python train.py --num_hidden_layers=8 --hidden_size=640 --num_attention_heads=10 --num_key_value_heads=10 --head_dim=64 --intermediate_size=2560 --vocab_size=32768 --hidden_act="tanh_gelu" --norm="layernorm" --norm_place="pre" --norm_eps=1e-05 --positions="learned" --qk_norm=false --attn_scale=0.125 --bias="all" --tie_word_embeddings=true --parallel_block=false --init="uniform" --init_std_qkv=0.0142 --init_std_o=0.00354 --init_std_up=0.0142 --init_std_down=0.00354 --optimizer="muon_variant" --learning_rate=0.00586 --beta1=0.95 --weight_decay=0.03 --lr_head=0.00342 --max_grad_norm=1.0 --warmup_steps=200 --schedule="wsd" --decay_fraction=0.671 --decay_shape="linear" --final_lr_fraction=0.0 --batch_tokens=65536 --max_seq_len=2048 --doc_mask=false --z_loss=1e-05 --train_tokens=766500000 --max_steps=11696 --dataset="wikipedia_en"
MLP neurons of a small language model. Each row is named by its layer, matrix (up: input weights) and neuron, and shows model dimensions 442-633. Each number is 128 + 24 x the weight over its row's rms, rounded and kept within 0 to 255. Numbers have three digits each.
A block is one neuron, or neurons of one layer that tend to fire together. After each block is what it responds to, as a language model described it from the Wikipedia text at the highest values.

L2.up138:090126118151144109160143145101158124135174078160158144121086141120108101150129137083141045148094159149124133130117127123115123154115116140132110166095104121110120094135099111119160161159108155073135123105142129102125154095129145167111096130148155124147153092064125141117131125125102148141172122143145105099135157098119125166128133207098128143085093135137119122141120135103169118121131131110143121126151111119130181121098163091169128161132171136125167106121117092116114097143163145122099110137153160119117123119163168147125143152166143146107137199094122103121144116084171155164
L2.up672:146141130093117140124122124144098130144158139163144122131122141142194154120149078106145103135156121134156158138178142134109103126141130089154134178134145166134156163129118112135133109151168138153096117124125138145080127117116080087113131103126121082130169168109162127164111127091176115146125089110160134148120147132100132100079136121149071090148124128208111150096103183123129125149134147051130157162085118132135152137141141127172112143168147102118134120148126135134131140104117120072139115126113154117157092110146139189116117117126134155161107137126137140121096121140131102140
L2.up934:124160136124181126127090126131143140110136129180150182149102156110133141138200108128105112128128145122109161095134126134141145126082111111111110145075108139075130142150106101120123148118144171150134106132126136119085112111144086146117166133121105119157132130153131110087095117145110127154121052153132128128134134129137124132111126161198095148067140130119098107144113139111142158149146114107105105129069106147127146141135103134124097208124157136128140131156097129109159133158126142132121154115129143127148094120099118138152117102118159160141133101148158161135112116120158138118
L2.up1114:129146142130116091122134061140117099113143139181160117142101164120107150129169117144139129094140154159120150114141149148112125155149159083132103133150116146081154114124159099104142128116158125153111121118106111167151075118155098140147145145139130146132138130140130108115131109119116136131118103169141125089122118100132117117109157121171130099137140132158128100153105130061089135135137142129118156138089166121153187139151171141139152143146128142146120103118080120099190188140125138152129148128131134140172082074147136148152127074107118173133119098153161145160116164140154106126
L2.up1141:115160142119133100142106111119110144094198136107120114117137152148163110144153122143143107109121103127153166146143126136124137135120150129140128122117133124119150103120146119161099114134138150102156124084099115151130104172090049099124069084113175140118129114125120095153148118098130151130102138121111104107126142111162180147157102149134148143120113107172122125108125123098116166124137063129121138154115129101145195129122149125172143158169115131116139118120103126139155124152121120144149096169146126162137143119153132124115175120115130129140108120095177078166101110121126149113
L2.up1185:153140133157122134112148129115122135111173130175124117155119141130105142136142105089113091121115145132078179132084157140110124125066133132129103173106134159104126110113114115115179136127129114130138147139156173159113080094124120136086150132135158156092121113113112176127108132135127155162122075197150196143138134096148127154160138155181118162136116085110122134115128173142184136150146132074139104082065143095134166124153140115105119118154123119119138127153124154133157133161142124162146117138176142132114127106160157105058116086160134154174121098158157141119155153137146138115
L2.up1584:164138136114144100098143134140079134115195134153138107146108122118119116155150118108083112178093073132128162159145125121116117140089127124119102133082102117099143142138111095091101157131141177165103166075156120136107123088109132159106128153137153135160098081126134165129109120125116140109134108114095133081168163114142144112081109107114132153100145107171117094131131165117101133140168097102113119132099129109114113142126113132144138109120119147139131110140109130126110114146160120126121141099131147118125102113159129076084130104146130125097138109067111106125124133126144118113
L2.up1759:108156126113141112112141107111128126121168131164143105128104119124141145163123117100125110143125159130147183120167156117089142154133135127126105143111136135137100148137125092106113127098226143122124125119127142119116110132146088206115166136153133101122151103076114107131110093112117096117189107160089161142144200125084135117132128111171124147089135134188130140118112160093107163169161141113123111110108125113096171130147155114151122168158133141099114120117119166118125125138114117133127108157121134121153120106103149124131109125110158169141095089133169107170145112094146126112
Cells in the last or next-to-last column of pipe-delimited wiki tables, such as totals, percentages, Year, Qualification, Report, and the separators just before the row ends.

L3.up1617:084131132139137076124155148124098094110111121080124169182117097087118113163119091138074152164116160111149117139169166116101066124176127094161140136084136158115141100127133128107136134108108145135127126123116135167134121138075098136098129139162129125132106113132150162117136144088127104080118124147171126154149125162085156120079153101142119139125144114090119102135098181128131118105136151120170144142146112106119134145082137091112124161137131175137128167134118106083138165081115144143130136132126116103085101137140131124119106120087115098142125120085151106104091138100139071106
L3.up2089:135140130130106072138086146172102131090101186084089136139136131127135112145132131130146154149134138114122130143129170116110086130154100127126152134077078114117146133088130121136142092139136142101139110128073148126174142150082116132108124122142144156127147106145139142110130118133099160146154128117155147169152155110134147117113188142126129101143145128145145110134135150105116102109137122164130145141146101135119133110055129121111105181102126144126155167143117124094132144098109097175134106125120109162103100116143137151141093109116131093130099080112148145139128133132143108136
Tokens of a person's surname, often its first or middle word piece, right after a first name or initial, as in Hays, Hitchcock, Stark(ey).

L2.up143:135156092106132162091156128125140098113126098076144138144123159114167093136119110116069119113165099133118143100146138122121088150108142116150112147113121130132097131155173099128082121153134134131179121112115147098103153146165152135122149120076087162137139113081121165101108134110142136145145155121135140108134139183136088140094120098128096099102102061143150163100096092130134135135119113094104108143137154148151126095148117186100102089112118106119121149149157131097127145113121123118121135155149123124130112107104161141131136172129160126162145112118140141135093118138071142135
L2.up805:139169135127102152130118139176141093064095138105168095147099115127140115081120133156104107194134158124126155148128132133108127172090126135103135133052112121136161087137118120113121131091115133103124150128103162130095108150124128102099084151133109119116124121102118148108145141096156124120082087129084153119134103100061154109142110144117093122111131127128160071154125112104116146149123138109159141117157131120132151124135106122161107137130145179148133145154179100098159095100131078146126178129108131116158158125115126151134149127133126114154112090124117159114131114111116124123
L2.up918:100131167115130136104123142144087140125099141137096165159132120124101102128154105119154154176125118118122220129148116124160120134140127110107116150112133096111087141096126096123112147127110150084094156107135131083110130130146069087119098132127118086145137167122106088116135135127106165169126116136149124143140103121167135161135145163155136118151066149154163104129103109158134102101091105145141098145115117155145109121137102113111116117144120142127117117155144130158091140089147127142122154108077157130086113179081089125094129122075086143144110119128125103093101126096107120128
L2.up1286:145120151123127130087116101105138134149133125104106107118178082087162068155108110082137149139144113091114112138155134121149123174153146136141067091121114141111090106138140147156096117097134073128108144053125148117109155124140120122145129125135140151174115126097114137128124161105156121123092144151126132085109129148131098159122130117157145091153118103127095126102134118148135114153155106117133109128128174150154105117117109132109122123164095128209117152152156120087098146112085128119133116137147126097124126147097113149119119131080166106156119116138148118135147159123101133145
L2.up1473:156132109128124114171147196150163144134111143124118154124138154118116086113105154120183117109108143129133177099144144123108160128146126135112128156098154132141132130058164087139121114118126094111125116091142122130146140122080157154129106091125126172111142140147110130132131137095117100127100132158133145152116102115131134138123120137139163147128097073139128110111084118117115139147147116108117150114116122162138111139155146146125094175150147117141144102077119122140108119076125114119132144133125149153106136151114133145105129119116091116197081163108119133129101107088147099118
L2.up1985:128138160106106144138170133147143133170095109113097151153147166092117145153140134091155127093126160115171100113098150105140105165097111147104116132097138126145135145137162114130127160125086165143081158132059150164142126129105141103091137110158137153139188125108101187135174107149140092129102136112110102119150093067107109123116143145122124084148146110109163083144100148139107156178119125162120097110144121115152152108148145164101118088147113099153144129137140190124132104125115114143112136114144130100134142127105115142126092084111123184122116093124112097121122133127156130099
L2.up2219:108132108152091122151117145133084100146106085174139166118122138106134105143105108176164100153087115162126167149138181171149171137142101123139168139088107138114094122167144128104133167121085103087158129113119124159089099130160130143140135088104148132114153121176127103149093125105123130070089121155101104130112150147111172147124183145141083216151123105106164136127106106121117070126151152123111129097104115123159118174083120167161120164109125191166189110122125179154145127116157098132136101123120149156138121138137144122098142150157178109181124142111105120126127117098159151114
L2.up2240:090124167128149144119110139178176121107091143105111110128152145113152106156142131165110118162104130113143150115116165161131078127105114130138094176143133144108136112131128095158135173099198116094112142176135151138120134149149109128135143150125077138111184138105121135102099106077112130139092075130123146132116132105117119082156169103102108139100144107103160082134142110127094160124148145099163141127127118129107147107101101152126111159124172149127087140152185107146143126046157095149127157156064137160164138102126134096162128129146132119160145104136113161111110123149141112124
Middle or final subword pieces such as -es, -s, -ers, -ade inside rare, often foreign names in lists and tables, e.g. Ay-es-ha, Eck-es, Andr-ade; occasionally in ordinary words like Trous-ers or Airstrik-es.

L5.up82:113137127097132156143138162133142102137143150127125116146122094147147089111160136095141109133116144154090156099113143113101140141052110177145116103145076153132157150141159145126138147194126091105146093159128131150144113105168120102127095101130127133111164112139137123150111126168115122091120139151136158119118117167159129148146168099142118131144104140119099089130149134110174099094118134155137142171108133137130156091141194139120133133117133140176110126144137113130119077158144148150105120126107140111133138112095137119138084123149133123118131155109126146117098115133143152148
L5.up334:131076141097154111169101113138140122111178132097153119122127147126101128149149112135140161153139143148129122101130133119126113113153129111119123107117139128119103171100121136161123160153122160147129120099132097085134125159158120174115136109158129120178121113120109137160108105121110125116081136131117130110078139112143116137133118098143096155113133141118137117119110140136113121052113117145136183134130089122092180111093129115092040169155098104147130127125168186113159117163121129104128152133109159111144158147128093120127125133100146133175157086160123116125133099125133133127
L5.up786:097141164118113087160108142125145095119110153136083130138159096159108075128116114113126108149145103120090099126116168119155116118109103123141113117127132149137134098098137133128139137153089111150152128148131129154153126110160099186126160109123159144143139125104129122127173094174116147110137136120136102116122155091126158100108145136177096189143108117095168105175120122110152115122119133134108142119107098202061134145124151105132113117157118114159120134156136150132160146160104119105087161140116133154102154130132144134113126128161156156115159127128185148112095102141109118090
L5.up1164:109116140139151108103120107087140161103146155134103138122115121144116138106120140172100150163133153144089153144132123126150101111108097108138123109115140145117140138125140131157097119110106142112134124158113139105168088124160131163110122080164108130150122121110152128126115134140124132049122135087133168150135136097108087167110171132128108192123154133109148172157116131108141096125087076131108121143107110121132145123119155100127113141132171097152108144150113132123129129117105097129157141171097130136109197139151157105103116091109103143119136166155120080090109124143162138095
Tokens opening a new cell in Wikipedia tables and lists, mostly the space before a number after a pipe or semicolon, as in | 5 |, | 1. |, or ; 5;.

L3.up1117:165130147140150110122113122134131160136104114107109146141126129097122143132134132107183101093099114120100090116138093136119144123111153148136148147137162131135099145135119146148118152149085162129140143133072131155148146100126115170120098123109141140127130148092159160101140133134135106141117118117127171146139198104113130119101151104142156133111086172162155140154184114110095153106133139127111089116157105087144131106146132141125139144111143107100117119147105105080090162117060142124140142137154144186111104138111121108139130129121146130131122123140128143139130077165131121121
L3.up1596:125126141106127118138124138144115150121118116176127137126127131077131166144127120187124115141177127131142156122100094111104152140111098138153117131098120107162154113157131107147178145049115136154141158158114136122165088123139142183146108138104122089145104166082144136165132105142123132102163108110154137162106174164129129104136134121097147176149112117114099137091138123082123142132127109127161170097166168105124118077106120091130171116155118109152103093157109188123114153130131114157132167078122165177156113132132080147116133168106117129182123105132154136121153166142139134169
Head words of time or position phrases right after on, in, at or the, chiefly month names before a date (October, June, January) and words like first, summer, end, beginning.

L2.up182:152135177143140128166152152141134142115098141172115120127144132138155094154142119123135121092114081137092121157126078141135105116103078147115111110124081124121142131164136134121122124081091082170129154171156107107110146127105152160124147129131116132118115138106142161106088122105122131160082098116125172099110156124146126102127108176109171117102105063140126125162117099118154182118126112107125102113114119132104124128118140136172132155121141116119119126174120125106103125141180110154156132177085163137142109154143122156134129170136085179125111147133140080107141134150130139133
L2.up312:124127128115129161156096153169128088144112134125118156128143134133150160128157106129165139126164113172138139071160142119129161155131141131133141138122131152093123103135146150126134086131131091089103145092129134118119124135098136212135142096122110112178135142117108139152130163124122174120144143125109134103100139131146104102104135111117130151093154109138111120145133143100133137138124130124108159151067174083122166137119141118212118109135145128102126096119145126146128152089155102135116146137123151105157138107142125117128138108100134118135102171110099135145072097073107115159
L2.up1057:125132141119131147144119145148114135143104129181090153100113097106155116115146119144077140170136111131120132134115089126122116111097149139148118086114165111098110093128122125112141116143088079168118107143184122133167104109158110121148135108142144103117152131112136099135161112126141150121134132129139102133114096130132116114118134148125131132143141109129091116085124129117142118077117118122153118090128112096118124118145167121126109087151111107165131110172105112109189169173164148169170142145088128102146105143132142131175071121135124106151132177176125096111142140162118133132
L2.up1265:131121129120136139142162101123133090124146102156131134149115106120142112070156126150133102156139151105146128143117068144107133095128107125114144138090148117093151115148149140109121139102085072138142138078107134094152170132144124117116141137136127140113127148144086103150104161141128100152081096119107128137115151133149160109147149103141138139109054128154153128108137089133103127133126098090129140158080137152139138104164092126123098169113103151105115194118126144136094159140137141148143133121132106119149125094129109101137156134188127163136122121151165160133145127094131134124
L2.up1588:095087087154143106114151135156110113137142156148142141094166151143167110125133077132177109094112142101138163126133120125140161121131114144172148141113108127155107160102154155140147106125076128125126119149137143115130087090132094159134138107112089118120097095118161147124133139128082090152155120113108107082153175133157138181136144147122116088124112164131142135131097119128128171142089159158126152111125125148189136152128149107149122119137155140098131123123112126121159092089116112189129177117128169098143109112102156156119147161157090093142106126132142114140147162112145137123
L2.up2110:149159169085134136137118128137136156148127098124092094131155117121128104101172151091169149110135159150123116145115120130163088112157163130142112132149116106136125114153151161157104132105099131127106159160089088099115108149099121131139087086136107136161146098105130128122136128104107094142097144115123145178134147134119118105133114162093177149118126137114129138126113157144146132126113106126115160096135146122144154135116102156094096129117150087134162110162128164104117092151109116157160161122131129144164116118107108143112082168142136077079124137149161148134115138154108110126
L2.up2375:128102111095167152144126043157098129123144148182147135121136144162136145136130124139100131193167136133119189156156140140151144109115167123100115088134106108107105097109166131142118116143103142102099090114130112102099160117178143146108172114101115130140132134143108110123113122113109107114133173143153098119166111139095109127122119161115134165094125105080147151113126074128106179102148068131070112151108127152107120169126125119167139134168126109085136134154171169110128145158124116101136110147153176130105141135133119131119116138148152095145105105095138151180124152106075134100
L2.up2546:114128096138115109111108107121113107147096114155096143129148144086132104114121154093133072160148076142138135155127115131178144128089101138089151125143148142118116086118131154134126132121093146147125108147119123111105090144164205132088173141117101171099101138135145151141102147131084122116123136161163137129118136129101099136083121193122122128126113170108141127141158128112151089121137129113122135117156133081136158091083118129163125115124184111115182159168119129105112096118135130113094135117136118157187129093116095190113124120106144150131162123174122089103083093108111123143
Adverbs and adjectives placing something in time relative to the narrative, often after "the", such as later, former, early, modern, future, present, now.

L5.up14:121119138117091129144110111138124146135102159152141131106124126132103119076131168157117140137124131113174162143165122132161135154143112101113099118118150122160132119199105119106141141128125089133129120148109128128155093157104118138104098089132147149090140186145154156165113084115118148147153140123128112144125114125134099105059098191108125098089153148094124150115118144111097128137121081126128123111118146126165176148161072155103100128122163155139148120106144143086125131126136075143135164113124119139154083191152132081123161124176138100149096123129098088161148186136139124169
L5.up1525:128102125117170100142122104116103121079114127132125103125122144127107130123150110133099157140085148094136105131098121146104144135165128106087123121195105175114139140171137102137102127133140104147161093122107116159161136157130159169187111133125160128135125116099096141094120100123144139117117111141156136115122162118125095097088131141103164170131177152142134155108133129138121130121125161132126102106120123126138196143113114138064143115168149137137149126078117138161166137122114092143167072114103106094128126139147115112132159174140148106149073110145102111085117157127101166122
L5.up2251:140144124139131092154131170141123143101099147130148126079132151118152139140131132125109172137112118123116092149118178155161118076112132133103142105166119111190088129153062116154090148119126150111119124091146123178150113105126082131121156118156148101116114113181137125098124116120162129124098152136178125134128151114119129133146142081119176118151095119144156130120163123158111140107129160123107087153073160118149144146124120128120129134153142116133137119111132113117140136136101143123145144102090170130167115135130189137111124136164089129134097103144126114086099092149154123101
L5.up2550:119109121081156151127106142159104105109149105146102143138140157142125149129150122148168144128090102129115109150117105141099144137150101136105149111136121152135121172133116130151126127166102098146128194129143125155163100119134143145179136108138128142108134109137170136123120104122133111150121141165169143135089165096084131169106106130134145087097155130110143148129076119171113119164125149100145109124187107079151118120155110143156129118146142125088122105100117123119156131109120080185175138133146122112131075145105093126122091118157173118131107130166116078084117118093143127137
Adjectives, determiners and word-final suffixes inside a noun phrase before its noun, e.g. unbeaten, fearless, untrustworthy, typical, and "the" before first.

L5.up576:087150130117181129089122149117130132109161115116153125150122160116173154115089147135163144166114159166084134165138133103118124124127112149130164072089131142136119157128122147149086148066123141113127159096128133120157107093123141159169103132146137149126103156137137092129103104153121081100151117115123143148137143133136128124108132123118159146111122068132118137118158125146120121102155150111084123138120128153164146142145150158139168117143142152126146149157122160139112106124117137125137118161155092115103115118161137121134163134156119154098164167159150126205150146132152100102
L5.up1161:100139096124140133139085125166155101128150121148099123153166157175143141140107088117119139179130129163051097132124111131117145147120095128142119094142118101108085131153126141165134113112135150107094096117118142162165101154153147168165148106141105126128122191148147125098121082120182134100118133131142108143131152091124105109136149129123130146132153078139108134118125179153120136151132129127142125102124129112147069091106094123111115125144087090104141129093118088128100059122152148169103149157145106087101128091153185103087133169138138177163140196152122111156091133162141131165
L5.up1406:131114136143130151138115139152173118122166135133099120127146178126117134086066100102128125168122146186092093161099115114107141145122115112131116109096146140103115146146134122153128130105163131133115117100110102133168056134121163146112165102103112144119112120120121125149087100118097169112072155098136135105147130152161118130150141117149174131173177107128136123133082119163123097165133129093135154125114166144160104130120135122112121134154123104084150119096142078118103063089105185130151149118137139119115146124155146134092130157111162145145123153155144124159093148163137114121
L5.up2011:168143144117102151158126140150163110139125158140154143150153157122145154094099080119121122181111146178102107140085123155120147149085129119146141118107127130136103165115134097139124158129108139133117122110119132137164116142107166121155113127138142136140141151112162144119119104070146131146107107117128102108119087153122125130127139113147116138105159144100088154084094162150114114144175107135149137123102132138152085125125110088107136159121085119105110152078150121111095092094141172132114163127175157099105148125158144090111119102130149169131133135106101102151135125110138117130
Plural nouns and plural endings, often heading a subject phrase before a verb, such as ideas, soldiers, Democrats, choirs, plus they.

L5.up141:136113116147135161141148151138083087127154122117148120121111126117128135098098100105141120158169110156144122143115131158133080126148129112138122097130140148138115119145144114151126137118127170116126107114164123092125132144150133151108153161171130130146148103151105146144121055097109137122135154097092163133132139112129098109131153137143127116136137148161127182132130180152157174106141119129127105119153127139146098142113116166145119152128187165158078146115111119132123163154138126082118148080122119130165139140124120175154149142135115133173132117105090147106120129152128136143
L5.up186:115163141117119080135132134142099139155131112108107119138153110148100140121117093146111090108134138113118127136110142099172135115130174140154150124058095142126127098099164134131150120148086137120132109132127141092117106099114194116131142128151157136155098107092121124161133128123113106116152088160131108169113156096137139050165101140115114103151121147111107116104137131102146149130144164110112101153110146125128153138123141177119132110113129122124125105113117114149127120144125112115153136191146094146127103089138178158150106136140131110108115127123112134089165104171092110115
L5.up382:105118101130114144109086145113120092146162125126097094094096141170100108129110123139122132138159085093111116139122135141096112201157135107145107135142134104136137137118113124117133138156125130168115124120140120141164172111121133166117100119137173109159172181138159147117071069142129116131155115146116145091111171117120154128111131135184138095063095130155127110088102145119118137162129065164123140120119141101117131163121123131084105170134125132124108135145117120121127182116099102145105131116144131126181142059142142136140105129176149108162147170162155135155150142152136111096
L5.up1179:140162112136107150148095103141125105117100156130125161146167160191089152141103098142097161112130132131127139120103141098106085110162135141134145143129109167108095119160099133113113128108130170123157152094121116089113115099129125105102145107115126145143115117170101135165152084098139104120139137106117093157155133094125041112148111112106129082159152104123137113124133121086139129137148118118108123127109104170110118152116132092127161141122140152134118146119121125153145157178134134123119125097118117112116163098129125131157139127122106092110146152129131130106181100132156108126
Line-break tokens ending one entry in a dash-bulleted list, right before the next "-" item: name lists, infobox fields, discographies, cast lists.

L2.up219:143157101178151166148132098118127106135109129167150130093125122122178137169108103116128129128154151109142140150076134103092089156136155129135150119065129151154176104163140127132104141125091138115150131127131147100110133105119104085095166132100116138139137120156144174128130120119075135121126134074140174132124144130111098108148122159168166058178149121101166130043143109131175174057161107150140114142145118179184168094147102096139149132145107126140151141135140123152169141192092102152130140108101088160139138129096121111139124145114124146150127136128115102135132136066139107081
L2.up246:150135095124125113169087118146115137144111113113142129186130132110122125112121149186080081155146122139099122096155130152100069085100101126119136110122114129177123141098128107122102129144129127082132127132146137058122097118144127120098142147146146106157137144108118131103117147106101144138121148124124134131128132138035121115158085097142142107134134124152124160062144093137120098117175084124102128167135074123152150154175168129122118191124121143145099129144114098099122143121148118103148118119103166087111096103111157149124133086111118156150137107159109158091137118132127135110
L2.up895:149130132156134091149165143087101090067139097158157117131175124144137125147096109162099086139120106102153137137152165106153100165130126154158122100124132096134117155149169180152156115091102118148136122112113136156111115059118151145070120132115127138109127122097118161101144157144129095117096120149113134133152109151124129122160131153144175124136129159140118140134100144137177132072103127131166107161145116073113099133128138144155160152094121243094151159145144122151142081129134116105155137129145109133161114134158127164133144135126129125138120101108115121133140117121110144153
L2.up958:101138183129117097138130122149129107107138158124067148140107141110136161139095145131090124101150118090124125137060143092133105117140166122147131116104143142130120099145179135103108096150129170107148140138201144089154130090167126122124149162158147133163083098140112122138103121100120146112093102138100095109122117124078088109069142112125144161157158139181140170154122162097151121138150081134077083152106106127112144115116137128171155116148153125123109126122122102147099144147105124131124148121150154151153142132110131122131128101149138143155107075119128124087141134103160145165
L2.up977:125149098118136130116122139141113151117107109129099117112109114145139134089115150110142054113075113126109107108107090144149119171169110115103176150115141124144120113106134108135096139105115138081079167111099182155153154093113124090121160179142121166125120136167110128128145098124120123123151114124094095144097101107104147140171140101165098117176130108108092145100152084132144114159122132101096119143151121157154167102127099119134137155131131123114123117168086066103164121160165151149164121157095135107160120145098122176123116120109115125131139155144118145124120084192116124136
L2.up1294:132163149123119127154118158136122128119101104109147103126117154185170112112101110162112129132121150099156145139139142161129091105143114143099121172163119096085128145127122118102083123144137088125157107138138150157135117111148154162145151115134115129156173127096143083135132098118136145135141118128067125102104127090127150137176101104095139101108125154107106152147168125101132138107156146084141092167097104133135133131164136106126134149139132144124092097114112115088151152144159121133173108099135175137101151129161159107137163129112106128138141100131140172113150133133143189134
L2.up1479:120112080107119082124128098142119136112145119133133070128176116119137129120086093181142151144092108098139124131141135089136034093138116132135111117110157135173142143106141140143138137101083125143150117125161143107119111112127144126146130141081129127122132114109116164159111153148109106114158073131079152141090136103093107098101152124147170059169124088129112108118090121126153129111166104107119080145141125082151128114190130098159102122138161119141104137079134100086134138148109132141138193161093135095111139132171122145119118123164107177127120169172136117123133132132123152115
L2.up1830:097116147120153151108132103164144125138102161121122099125130134157124123110164153115094098167140123074095120129083139137125117157131139132100150130182114146121183135094136156154123114149105119146106086101123134078150125138166111129127101137138125064129120116142134133156097099102151109156132154126158110117124170136073110116108091119123098117104120123111140135076126124125163145131125097112117153125118119117142171138180126179115145172093083153099126192158143167103089135146168132159142141118110138102109126163139120108159137135148133106142113111152082143140157112115151158145
Line breaks ending a "- Field: value" infobox line, before the next field (after "Co-educational", "in)"), plus capital initials after first names (Robert C.).